MLP neurons of a small language model. Each row is named by its layer, matrix (gate and up: input weights) and neuron, and shows model dimensions 128-223. Each number is 128 + 24 x the weight over its row's rms, rounded and kept within 0 to 255. Numbers have three digits each. A neuron's up and down rows have the sign that makes its largest values positive.
Before each neuron's rows, "fires on" lists the tokens most often at its 100 highest values on Wikipedia text that the model never trained on; "fires in" lists the words (lower case) most often at its 100 highest values on Wikipedia text that the model never trained on. A number after a token or word is its count.

fires on: " that" 26, " such" 23, " this" 21, " same" 14, "as" 7
fires in: "that" 30, "such" 23, "this" 21, "same" 14, "note" 4
L4.gate330:104142111114126168129139134129070095125173114155107143129137150102096136093130107146089085117106120097111123152130122120157135114136079121164107106114113122160151103115172124132099126133140138162079144073138121157133115099161138198141124132092132149115143131113131107134132127150113107125
L4.up330:108124071119122142126080152080101123100119141144088123147111118119087128134112142156112161121125172099148137141096118139157156111161138141136101157127112145143101107125153107160096100122121110137124129142109091119104157143153133116098119169128100136126107106140100107123140115119146082129

fires on: " in" 69, " into" 7, "o" 5, " of" 4
fires in: "in" 65, "into" 7, "of" 4
L5.gate695:080109099136122163114137145164129150099106101126153088128139124143101113141144186128101113126114083137135134075147107110143138093122100152138140157118093103126131148153147141118133088134098131085154126173121155131125124146145166164144144099109132142125098101117095135151114126162154151143
L5.up695:167124113147131152112145120101116120089146101118162104110144157112117100101121137136118168111127118159111110183113105149109113117133112115121123170152083106109087132114158149102109121154110138120137096117103104132157114132084097148131093123155138129139135140143139142148178104093116170105

fires on: " as" 22, " is" 18, " became" 17, " was" 11, " not" 10, "ently" 4
fires in: "as" 22, "is" 18, "became" 17, "was" 11, "not" 8, "currently" 4
L9.gate761:158106178093109139142124087138191094125132155106142135127098120094103124147124139124172120120068137129176120129149108138103174115145123136090092155073112142103097133117137167113153120119188115142114099159112128096142137135149141119103106091113149108118171128116138119111120154096158126149
L9.up761:132159129127119131126178131173115087110147169080175100153115110134150147130118121142095098144146083093101138092104142102136058102184087119139132154131149132113185138152109131105119104118159143120163142110190163126125097155119157152114186147145132125110138116124095120119163140125111116159

fires on: " as" 93
fires in: "as" 84, "asked" 5
L6.gate807:136171089111131173112103091131143112125114109145123137098083118101143116141163102109111169108102098170153108128160124127152143111097125139129131123126134140143160108150169103127157122136125104110161127142158154164115139139109128109125123107155142085123103135110084165113167122127124095155
L6.up807:172114179115091093100135135101145125171153123110123124165180123138130130130106184137156117120150133165104109116105113139147106097155121129134105150148137145155137109154118113161140103109139138171138158160168154166115147142125090164148152098131155119122090134131158119138129139115128149151

fires on: " and" 80, "th" 5, "b" 5
fires in: "and" 82
L5.gate537:109143132155126138122127118134142104090091153118097117084086152091112153142113141107116136137127104087150137150111129131114140112145130123130115153126134148119126141153170063153107091132144135164151106125118110091099090143164104131144153112093093117113142125106165163169129130124124107120
L5.up537:107113178138108115161134132153169148091122083119154120139114160127114125155117112132134162130127141119149092102159109083142145128128140151120111107146079093116117143141148123168145133111152120146137131154150152115103130104142159107125107113148115108130127104120124134140115144148092152066

fires on: " its" 16, "t" 15, "s" 14, "as" 10, "her" 8
fires in: "its" 21, "s" 13, "intelligence" 6, "vanity" 5, "isbn" 5, "this" 4
L5.gate361:101126101101141127112118163127123141154144145166142127151152112078131109164148115107141166114098109139110118127143091154113122160126115128144115090104127092125084081133110152108141111083143152106146107156118145118121139113133131115134117088158126146135179112121173118093122106148128121112
L5.up361:155127112088119127162068164137116084116120138158151121181162134116158096112131121138150115116088137168145100156135155149185135157149121088121135132150116095142147138129100131156083155100151094121114129130107068141117150110138131090133143125187159139118105113150156114123123148118097140092

fires on: " of" 26, " two" 17, "one" 11, "wo" 7, "ven" 7, "ive" 5
fires in: "of" 26, "two" 24, "none" 9, "seven" 8, "three" 6, "five" 5
L5.gate354:108084103163132110114148134140107111097125176143157106116099089125153114160151163116125136130121103142167084092159135116130146154158176129107113106148132153140125080140122117133089127124091137132129139140143138141104103101123161130117087169124127160143139092152145122130150138118161186140
L5.up354:125099133090133125140122130170163173089092098112111132170185141109069116119095153125140139120150134147138098139099157127120175091124143145145130153092155103178128126151108111097092123154126132148129174143122111110166101109134134152132103127165121157138101120136140112134123119104141158136

fires on: " also" 36, " It" 18, "pt" 10, " film" 4, " The" 4
fires in: "also" 36, "it" 20, "description" 6, "film" 4, "the" 4
L5.gate55:126125095162135099159108114123192104165117127097126086155145106076170164135112113135141142095152137117162109068143175105116122190150110121100125144130120082135189143132127150122110168102107109136142173133092113138091151145100107110158131112144087126161139157169153138101107167154094123091
L5.up55:129162125125120137110162089143066134134101099125132095141121151113138153154115137147151104118143122131132129094109137111139092195094127150131194092149117092123108119119151118174135118149108156110153147167101165155083101149149123127119106173088111159150121141113131133173100132124101130114

fires on: " This" 23, " his" 13, " this" 11, " His" 8, "ose" 7
fires in: "this" 34, "his" 21, "whose" 7, "its" 5, "these" 4, "one" 4
L4.gate655:093122106125147131119081073125106176148119121137131147121132119133088151106170103132117101149110099152183103117122145158145106129136112109141150153117119142152156098151118117136176143082108119173116099136162109142154097134083133132116104092154137135141131132119117150145161104145147095166
L4.up655:122085149131101158156158106116146145149108122122152125139158142149122131107136112161107134094122179139075109151125125139155130160113148111171143153177160113117155136108133173106095146156133148166148117117119125135133096138142176114136135105112135130154165136144091107109113092158115111152

fires on: " when" 25, " where" 14, "ough" 13, "hen" 12, "if" 9, " which" 6
fires in: "when" 34, "where" 13, "if" 10, "although" 7, "which" 6, "though" 5
L5.gate478:145131125126126130110148116151119096148132162130134103145135134160108123140092179119162134136072141088126134102154127121127186166077077123134143147147091121117133154117104148107111137141129133140132143114160186139148139106107137118118144086125152154149103103127131124126121152126138123112
L5.up478:144106108153140100117122130132112161127186122116146115193117118178127164150140144130114106174146107124133090117157113102142118142121084126096124123166141110121154105095142115134092130137149131134084125165120151080118116150149136117147124140108114142129107117106159089130064116169131111145

fires on: " at" 50, " M" 29, " of" 15
fires in: "at" 50, "of" 15
L9.gate651:154173137083128118072164103104144125125112135159081148093100139135110126129100155100108135120136119111120138112141127115077101121130184114134149106123141168129107109113114114116116102093123142114156099131121136116092161122144110127158134124081147149153126150121139135112121117091086140089
L9.up651:149123097118108128102142086085124132117139106101147129196136131113119159162110115108147152152126099099149127090073127123119183140117128172142103129121152112135125139141133150179161141166106134124094145129124144137135120163111125151152116128094099131133156120135136158143145108135102155144

fires on: " of" 32, "ural" 13, "ical" 11, " in" 8, "ied" 7, "ational" 6
fires in: "of" 31, "in" 8, "studied" 7, "natural" 7, "vocational" 6, "agricultural" 4
L6.gate244:102124146129132118093104150163134090126106131170127136123094179122144158159195117160149126116104138129138083115151085116154105173159112146126083094168107142118150076080150129120107108112138123142165103145150132135151167113156129130149138087124102180130125104154143150131163147109107108144
L6.up244:114137124147148130145116143130136147144170120117153140142112090089128121104127103107130149108151090149158140157175121131119119132149120135129106104170121146167111146165174148094124140168099109127127124128157138132127166143120104146151171070112112133134141092150114123143166153145116116169

fires on: " as" 69, " As" 11, " be" 7
fires in: "as" 79, "be" 7
L9.gate348:134123121116126082148114110169137123099139136109134126112125088122188132151128176103137097106176093095114131129098145119153091079141122137108098168108176133093166135095157096091126144132147140133117113104147121119086091091154123138129117140131122125094133164137102139108146155090117109110
L9.up348:116154121126129124131071155097148096151122117115158084125138133085125163119127142129151181122158131141119114159134091132095163147120151172125132151156131101147112106161118134143150093112139132080149106091121172154123167147138140133125178159161085106099129179153111106152135129163150088124

fires on: " This" 25, " such" 21, "ad" 16, "ar" 6, "se" 5
fires in: "this" 29, "such" 21, "these" 5, "distance" 4
L5.gate141:107118127121124111174118135125100077114129113128144140131165093142132184126152136143088107099173129086113138114114123107094103138124106095112083140163161119113124138138127114161052140083128115127085119142102114101149107169149123167148171119136124103135162108118079151156091102168141120125
L5.up141:172092141089141103124101171175116125102109157103124105148106126176161134119127170135101156082175168128110125132042128092143122128131116114142111129154173121144130167158128130142139120132135091126135089145154100120094124095113141120129114127075136146167076142137151129083104155124142149143

fires on: " at" 52, " At" 8, "uring" 7, " during" 7, "t" 5, " from" 4
fires in: "at" 64, "during" 14, "from" 7
L5.gate803:137087101120154123150155156136143129129146187105124156130177094106138092110131135128126098133145119098117144123100130135081107107110106118098170121123131137116130083126100118132123103149067121100114110113119160105132132138081114119126145137113120120159098136145149152124132105109096171125
L5.up803:130126048136128106158143163123136128143107117061163125135120165164117136110140171136102148146154122124142153082093081088120123146136128141073111108131108127130134103110145105166128131132112175114118139178117089096119126140113130124143135137120154082148151127140141097135161103119126115116

fires on: " through" 16, " to" 15, " of" 12, "um" 9, "ing" 8, "S" 7
fires in: "through" 15, "to" 15, "of" 12, "following" 11, "documentary" 6, "us" 5
L5.gate622:112137068108129127109085111115134121119161123092119142153113136124138127124120123140073106114089134138148125139121115099157159130160106101120149181090124129111076098167178140103121130148154163136093071118094099128117149127105162158102155145120116165123160152167144148143133086157128103161
L5.up622:150146089145086088114098143153136112172186138097146105114114092121123168125102088129159111119110149133157140122144133055071138099133140154120129118138128096156104120164167092118146096155123133174094115091119157162135168141119130115141131140135119109133143156141121136098089121176115094113

fires on: " to" 26, " at" 13, " for" 12, "ent" 9, " from" 9, "ok" 8
fires in: "to" 24, "at" 13, "from" 9, "took" 8, "went" 8, "for" 6
L9.gate609:154130118136134130119140128085162108128142185124143116054138124113163119144159178106084153106137117122172142121126119115122138136136118088142155095117115155139087150118136169140089121112130142153129130139137063122144126163092103188154138125085109183135096117136110121143124176126153144141
L9.up609:106104140122151166099154121108158099102135184100159145129104128147133167164155154134147164084127117119093110129104134135136092117117106119136140145085132146125137157168068097129118123082131137093092086165140131121161139083098074093103156137148100133097119114143142140145099080165133157136

fires on: " from" 95
fires in: "from" 95
L5.gate258:145112117164105147120137149154123102117133140143110087104123140111158118088121133178158160145093130149152119154118120133127159136128077170125098150108145131106100081138139116131092137116112109144140089121156125082155100120153166191162172140116172095107154104129139199142132170131163093132
L5.up258:172121157105150130113113110127157090137144128114134106151126105179128144159126121081104152158104108124093132152132106114116115122107107133115088169114165141168130155181114151111120194130111120116116100190113082169141170117153122135129112115126157078107132127141134116133124132148131146118

fires on: " as" 33, " more" 19, "ic" 8, "uch" 8, "ially" 7, "arly" 5
fires in: "as" 33, "more" 19, "particularly" 10, "much" 8, "especially" 7, "particular" 5
L5.gate810:180119112109142101106095108147140098140129120098130139167165177107137136170166104109130122151114107100151143142155150131128115128164149143157124164080112131140141133110129103134073100096121103115103139127176153125119111131142116137156111117126136098112135114141159150093166142144107174141
L5.up810:117098151122098079104113150130099135125100137172136104127157116104107140094123140144139154109144133142105095127129121143120065137111063099134111150090152129106093152122180113132116108118131129119113159130134156105133142127092135163132129098096171147124149117136078114080157105173139141120

fires on: "F" 33, "en" 18, "as" 8, "K" 7, "o" 6
fires in: "mf" 21, "df" 8, "men" 7, "gk" 7, "gf" 4, "gbr" 4
L6.gate433:136151131144139138111131109100119128133137133167121153134123081146139125110097113113140152129152127086119166131129142128104118140127151148115130138155140098152160110134135144130073132047130142122115114089098074101119135101050099150077145097165149155124139107138136159192188071137143149158
L6.up433:107075113137120130110148110101111115201178148142132133128177117099121142117092164117123124129158107149128159130157123137198083116162140136143113150141124109112158151145126140118127169128157133119127095138154120150104120117141131129137121107134145078130109095090096133146147123150158160135

fires on: "ing" 16, " in" 15, " of" 12, "ated" 9, "g" 5
fires in: "in" 15, "building" 12, "of" 12, "located" 9, "together" 5
L5.gate359:145125074120148151092140150133165089129185081106143094162155171153140161121095155171157124150129130125101142120135127112123140147137119135155127114158124102127119095107133095078124134098113150104134074182151124105122128117147144136125114154137126117103129095166116141139125112142132157149
L5.up359:100105091176159192153186101174142105131139141113133139137145138154138176134160150126181113114132121143145136115154146138131187150133144170171098074138135102129103115145166096137124123144161141158095100135112146119145153146125120123139103141126130107111126125111142108147130128118117109182

fires on: " as" 48, " As" 24, " where" 10, "s" 8, "as" 6
fires in: "as" 71, "where" 10, "asian" 7
L4.gate149:115166063136116125111100167142075110103163119101125148152089163144161150128120120128165165118148122113116119163105116121134153110144153117143109119099136104115115122157087108154143151114141169087142160092106155158147101103128124131171156129140138125146132127126082124120132124144110165153
L4.up149:168149167119134113151148138112146164114108149097085138158119145099142111168161128153121111098111132133140105147156091154101122143117162159098125186130121143075121131114171164111114117166097127081120106140127137129121116107141091109173119124110087164173089152105115166150086133138095143097

fires on: " after" 25, " until" 20, "ied" 15, "fter" 7, " After" 6
fires in: "after" 35, "until" 21, "died" 15, "as" 6, "before" 5
L5.gate623:135140114144111117131095148115135127075122161077116172116127132133107137135090122088116156132152109117147124171150138138089129096123136128104130133147104166116116112148123125155163102119164127136139131132162121151148141188156130143075173133127126090119131142135091152204131126125136085152
L5.up623:142190167126118059136115133117086132118152149145125120170154130160127157062091136138149103140143127125152117102132149119131073149166069134134135168101087098088112145092124125119143111169118147155167141109150172128095101094139086133139118101156110130091107082140120134151140116138172160091

fires on: " a" 50, " of" 11
fires in: "a" 49, "of" 11
L9.gate17:140115162118149110099148123092153153110132129142135133126097124103104092154165137150140133133114123170144151148122095129128145115109140148076131159146099111170172057100168114124093114123104128114121109114139155135185131111134128129143129125113174115154173077161160132160170107145116126143
L9.up17:123090160142113105175139094098124131125117113137131135113145163115142120156141110115131097136109129144133142118150117137187125125125164123137160080138161149153120117130134135134092129127098104163154171126080123117160163147138095122092086138074120149099104146112126110146121104103097170137

fires on: " and" 40, " he" 7, " before" 5, " while" 5
fires in: "and" 40, "while" 9, "she" 8, "before" 5, "he" 4
L9.gate87:066156119111083143122142122127132124148175131153164122134162154130146136140076162142124155124093099077108146138159074125174139086115118115139113163104136140155114115109122091122149134107121154132168163114126122133185134116119145123093173180139136113167098151126133134128183132126082099093
L9.up87:135124118130092117151133153164137118150154119131150121136123134128144133150122172115132138095139132124157096113129145128122142089108100175133126142147131154135129186156134119157157150068161104125134131159106117106118127130160116134115119160146080121125104147117161127122129119145133083159

fires on: " ev" 22, " commun" 20, " from" 12, "rom" 7, " prom" 7, "en" 6
fires in: "from" 19, "community" 14, "even" 6, "promoted" 6, "communities" 5, "event" 5
L4.gate516:146156139137098136115122154075143096141132117158103115145115137139133112095058141106130149133148112095125127149122095092116162183099143094113143098170137139114143170147081099086166116145152178150092106130166151085111163135143178127128103124097103135138145124141184113109119121123149149129
L4.up516:131114101087104116097099149113142131139129130102089107158104142158083114086116195097095128116089156130105138116120130112142134127138114130123152113084165097151114161138146101168119125149150160102100104157189155122122130138189145152116143104171126147147117071138098117168142112106136179182

fires on: " as" 22, " and" 13, " including" 8, "ially" 6, "ound" 6, "ly" 6
fires in: "as" 22, "and" 13, "including" 8, "especially" 6, "around" 6
L6.gate128:126104125136158114126115112133095138111127108112145130136122150116158123126154148138138112131113154173105091090148082102165176080134103114129155128127103087147138126107152111138131077111106125122099123082135157127098148133127141159126155115097151097129092153105096133112151059154095114124
L6.up128:116144112099110105135144080149136164174149170104148126105113117096133149088083164095155158079116122157138133095164153085115117100127090154146152163099111089124096139176111109120117134119165120152122145112096164113116106148092123127156143117097128113145131117128137125150094113120179150133

fires on: " he" 38, " the" 9, "ur" 6, " his" 6, "ose" 6
fires in: "he" 35, "the" 13, "his" 8, "our" 6, "whose" 6, "s" 4
L6.gate558:170185149139131115133183114149122138135096124111146152124139083115107121121176138108114153142121122096123119121085139140125127091155160127097143182126126102104140108105116146110150106067127087126120112096148090123125135147088096124117131106127135096161102100159086162096139112114131098119
L6.up558:125160128117152096153125118142109134138114151082140161136102096111129080178133127128101135121118125123124060166129147174153110102159102117144129076134135129143152124161170133151137133149138156155142154154150089109171160144134145101138144125146101105148127103139085099120094159111119128143

fires on: " part" 65, " eff" 16, "ff" 12
fires in: "part" 30, "party" 9, "efforts" 6, "particularly" 5, "parts" 4, "officer" 4
L4.gate170:167141143148122162117132128127116161120154151145096135123149149099103144114147147161130109138118149120126109125157160108106110145140134181179127093121130157135145164119149125119133134134106173119096160097082145121099120143120153157099133095153117172130106096094149154151142141091115130125
L4.up170:133156145072124143163082115127137110137147115113111138147127122142160145110141135162155114123152141109123139145158120156144155136122130190138122108134134108147124149103071134140103131100091147121135160118145153106132125116087134075110164084163151146138115115093141100132125108139135116107

fires on: " of" 77, "ge" 8, "able" 5, "ong" 4
fires in: "of" 77, "age" 8, "notable" 5, "among" 4
L5.gate301:161128128150115109153148124173108197125086073140166111123116119143138166137105142105123114064132094128148150097173170078129118113116099153155164109147135116167167124153107135132118075107102118137166115126169114114160126123094116148156135145116139124116147139168155146143143111121153148107
L5.up301:149131132124127124128099105130118148077114154122150114138100121175153117117079121130110117079106136116111158103139084133079133091094162137149107148135139081110142123166095109146139109121074127142144177111139123122123103160160122120137116132108143136143126087105102136124166154179145150136

fires on: " to" 21, " the" 15, " while" 12, " where" 6, " which" 5, " that" 5
fires in: "to" 20, "the" 15, "while" 12, "which" 5, "that" 5, "where" 5
L6.gate666:156097093082092123140104108138158170150188151114125142125118115093127130161102125113123122132084155164118133094110173123186154113117130144119152153143088191156169143120133111099121105111102134138114134099133181134107128173139119131123127119104146137165138154157136095142171161121139088125
L6.up666:143175138129101099119126144100148112119145155131093110152158100196139127131122136157139165136155105170159126102135162091120112134106110133114122154113140154123121123120106124139134202104150139171134098115140085121125137106099086125165106144088124178173102142128122117129121127100113147128

fires on: " as" 76, " became" 11, "ome" 5, " As" 4
fires in: "as" 74, "became" 11, "become" 5, "asked" 4
L9.gate470:147170161086121091118087143122154145083118153147144136135143087117146122108138151115118088124172119146122117151102099104105143108095092131109086149120124130181114101125168132128169135121150130124140173170105153179119164119096115125157126104124149117130108077132117139122135162133094140127
L9.up470:107124154122135111109145114112141155073169136131155103151118093123128108114135142160120140159101118128114133148121098133088127154141077123136144187099104098118138127092085146110172116126131119142140151094156124137131146133122142127091107099104110143133110167127115106115152104154113131171

fires on: " on" 76, " of" 17
fires in: "on" 71, "of" 17
L5.gate209:153147119130128108190110131147158189110126138125169108130096129139094107137141111110139167090088147118183119113126073117107119129127127154110122166146138142131148105144109174123077136151103100088156161149123137122121115092111157174084095132146123110182097149156138128101135127133148076173
L5.up209:140126094134124146146083152126147142127112136150171128114096117174132097145106151159150107082110108108172164160134103143080129102133128139125128178198121108100100108156109122137091112128147135122161139135099144138124148112125111136121112114150159097153112153156125151078153154111103117130

fires on: " and" 36, " He" 23, " in" 12, " K" 6
fires in: "and" 36, "he" 28, "in" 12
L9.gate770:102120177124127153153136116174120167162152106178109094101125150134151112079074121140095120139090074129124158144156083146122097142147086131167127155138139131160117146091125109115131106121125162141138131150118123090177090136108120104099118152075191197133143142133149116170132114154152113145
L9.up770:106118137177169114110112093108148156153136093119120165137087107137105123119115169119126145083179152099112095164153121171107142125181110085156153149100135123099121106123140172087127128116148084124147087119153126123142104134118122081127107112104152110126119110121178152161143109123150162109

fires on: " and" 23, " was" 21, "ied" 10, " while" 5, "ile" 5, "ill" 4
fires in: "and" 23, "was" 21, "died" 10, "while" 10
L8.gate356:109182158129140104194155143156149144133160092141148125160092150121150098144125162069163086152148087150144142163086157102135115086138122132122135154089108155126115115091124105142133173118162136131120085150128165082135122129123105141130109156103106113156104144134139133142144130132103118124
L8.up356:135122160141111109122151149177162119140128095132141149130132148149095134148144141077113174118172118131122127127158124095126139119151150120145123154119082147152163143118118116120091129111127141126125077154135149113112141114139095146104124162092126117106119111175106144139106121095101132111

fires on: " which" 44, " who" 29, "and" 5, " family" 5
fires in: "which" 45, "who" 29, "band" 5, "family" 5, "they" 4
L6.gate346:142110120136127123150158104083134130189131113125172086167127108147115138080136154113167135119105142127142094211152084131150125105132104120122107087101155136141112129133070109099146142133163133145119106139133126136149109159136112114177117148147130151109138147143142125114092161159147129130
L6.up346:108153148136150123146144092132163109128106147156135101151104127133118111117115136100125118126160124109121132161144173103070138122113155151090122111107163128082144176155121129134141153148083118099148110179108115121132109137146126106163087144148107109155176135170139100083126141133156158153

fires on: " in" 47, " from" 15, " between" 10, "rom" 6, " to" 5
fires in: "in" 41, "from" 21, "between" 12, "through" 6, "to" 5
L6.gate36:120123083109121154098132158135119154072089113122131125110161127153143126160127139122147169151120164192141140114129102153162146161143114168124138140117089107152145148116114135109068095153133136158102053126097137122112097143125140103131137117133121132137155125146132168141142116130127092102
L6.up36:120148115195175109114126164103118117105089123083142128089107101143126114095121130138090097136151129133138090135125136167087098167152131125108120148134141121123117084170158114136110108165107113075130123131140123116117152134085153120126082161099155158147152123118152138135136119150129146153

fires on: " to" 21, "ing" 13, " by" 12, " the" 9, " and" 8, " including" 7
fires in: "to" 21, "by" 12, "following" 11, "the" 9, "and" 8, "including" 7
L6.gate827:104141109145115077149150121171141152161119151128119123140141122120123128154107133136123090107102156079102098124099146085143128106136112151155133160130119142159139146130145076147147105127112139105092129087137125120122131177111109151138128115139140130157170139126133147132145152179128090166
L6.up827:137120146127139082183101155093120126096144184092122137124168105122096065092135104141091115150152111095121123150163116128161124115152128134106122130164122107147108124097142145165145152144130167163142102112121155141133097123140124116161111106097144078158157166086129142095128093110107136154

fires on: " to" 31, " of" 13, "te" 11, "ite" 6, "ing" 6, "ed" 5
fires in: "to" 31, "of" 13, "wrote" 9, "following" 8, "despite" 6, "been" 4
L6.gate470:158143123151117127101085126157122144123179105141097120112142108135116189092056146174092131175111163130171183115089140128128147115126119122104108140127117139164131121071146084109109110150133144171127095095091157137138126140111199155118145093106138083146123140130150135108157146127133123169
L6.up470:126151118126103100131122160157102126132147118111120110132126136095105132104122168129097121161178139123153188133131177133131129105123097191137115111111127101156110123110139104114144113113157128131127169129062119116121103131166198130118125144091137123154164115086082097135135092109131098184

fires on: " as" 37, " As" 11, "en" 8, "ly" 5, "s" 5, "on" 5
fires in: "as" 50, "even" 10, "response" 5
L6.gate668:104127094143131136097122121150123141147102115143072149120142142091145110113147113133149127129152165128125128147141147100161145119129110118144167119075134134092119165179124114153137167184105110117110156159145137129111135131152121122115140117145164100124092122139127152121135128150119124129
L6.up668:113118124113105106094077136138146121214115158165143139130141143121116160138132123143165102153151109187105135146114086169127130118152125174122171157125126091133159120146087145148118077116098141106130126091141131136143074142146143170163137139150134093118126131170131127126130109141135125088

fires on: " at" 57, " near" 16, " under" 11, "le" 8
fires in: "at" 57, "under" 11, "near" 10, "middle" 6
L4.gate286:142104110113142116134153128099144091124154164101120113155139122177088191131065133061106143142134103101112109123155130118133111119113148088128113087126110094125111147120137136099109122131114151102089173134111125121125105149142088090161108103102151142100166143122142138130138078125128138116
L4.up286:145104099123116141147103186122124167104130135125119112159133170120141095135094133122109141117108166167146136080130132137144134158148133171146130090113102112101107105111099116167150113162145152150143132141123108153152071109132107140108141102117104145152109123110167119136134137157107143122

fires on: " of" 31, " as" 11, " along" 10, " on" 9, " in" 9, " also" 5
fires in: "of" 31, "as" 11, "on" 9, "in" 9, "along" 8, "also" 5
L9.gate584:127122082119153124087164113119097092066097163129146082137112140123186125103125105131131134136117137158110107071171099081111135137142131103133103130126174118108132098129103147120137124154158156144118126145113120131143120100132083119130169146094142134147182124111138100140130108086152122177
L9.up584:122149154128145152163136114168122120175141115098090145157133160121121127158123140116156111116146104195113144137135109152109129155154128121076165182139105165144137157136170166084130104130145108088101135144118120132141101139167153121070140152095157085100171137143137111134128129146146125110

fires on: " in" 44, "o" 13, "it" 7, "ac" 5, "e" 4
fires in: "in" 41, "to" 13
L9.gate358:108091106139148152093099136115144113139133090084099122112099138079150107141102139189162140131140146154155122114121145189103110118114111164145115161125137115151110104179140123106112109112109145167120104116132141147144101163121150146129125174162123074110094090143156103151134118168133147149
L9.up358:154119152153124152120132159084121106158129128119140103093120107087095131147078111120120152122074126128158121119129133140168114132079123131148155138134092157110142102116136168143137120139096109137147135105120157066147158120108153124149136126108161160138167131153138096090137097117125097132

fires on: " for" 36, " of" 11, " within" 10, " to" 9, "ur" 5, "ron" 4
fires in: "for" 31, "of" 11, "within" 10, "to" 9, "our" 5
L5.gate237:133136151131108120158079160092143146110138167099144115106158155118088080138099122080126122090109129113097090147131106110123098111082135122121108156142114140133101115124137161117144122162140136152117160129085123161105056100136118130102136106109106159148130135139128138144131154126129129135
L5.up237:118154122131129113124148143145145091171104085111124156080126116112145123093121093133111124087132134146107169095134101117151127120094111150145125117168097115148125125151133068094158103129136097142109094068105120128151104113152116145092175108120116122140126106166150115129153150074136108102

fires on: "orn" 29, "born" 21, " Rep" 11, "ief" 7, "ern" 6
fires in: "born" 47, "republican" 8, "chief" 6
L4.gate563:108127162118099165160113165144142133137090108112199153103115152127135143104178170118127127102086120092134102143165130137094128099112174107071125115120102134117092124122122131140150118094147165096120158115142140160119173111132173162143119103142159101110134085195140126091130091119153135156
L4.up563:114115117152154146123089103131120107128080091164109142117141120097068120142146132093138066149121132132121135099151088133112178077124128114083103161118123145113140123147126136131171144116110115113169073133107178137144136114122144125120152169143096112124128062151118120143098164155151110117

fires on: " as" 28, " As" 15, "ass" 10, "s" 9, "ect" 6, "ess" 5
fires in: "as" 49, "ambassador" 10
L6.gate644:114111131131126118122093155160144140065135122167143139147126164089150100143166102161139126160132099116168117147112103160152109112115109090162126132079122109092134102129147120138121105131136136144149116123152142126108169094117084165175169122167156126118131113142146124127087136137182113152
L6.up644:156153091061106108161104130147138117148129127159138106116137108088116176168138139122124157134086181134143103098120111137128182109124110131122142174124129133087108099154118177107168101102120161133138133128173145122154105141155120126169119083153135129123128149123153122099093109117129139092

fires on: " who" 28, " they" 17, "s" 10, "ife" 8, "ome" 8, "ents" 6
fires in: "who" 27, "they" 17, "some" 12, "wife" 8, "mother" 4
L4.gate531:106124144155146165139148114115148138165069096150080139140092132123080096145159185142139084111136098156138114129154156113127099121124135145134153102100112198160147106126154095104148128147095148138105086063123110133124146105128148153142115147123144144120145122109154101111131167170130111140
L4.up531:138160134127138154130148131121134130140120123154106105115149082139098094139149107162143155115111123108153115143141173121163140082135109146102147118124119119158131156173093137135128150097107139143093149100141128129128212162118106140116126148158137131142143133115135140094143126123155134150

fires on: " of" 82
fires in: "of" 75, "often" 6
L6.gate268:141131089094110141144114138131124148105150065117102160115127149158088169112084072142101103158138135101098124186122120091149117118115158166072127112149129138142115087103126120154147092110126141146154113123099139092124133092133141141135149151121126116181111149138138127112132136142114126061
L6.up268:087146130150130122131120099104117151152121123130160072138108174123086126163144108144135102117140152116107121133128163117116098136122146132095118130154137116152116120105125124138139141107099096058153110144096139119141103123105120161149124134180140111125107087107099135147157069124120106144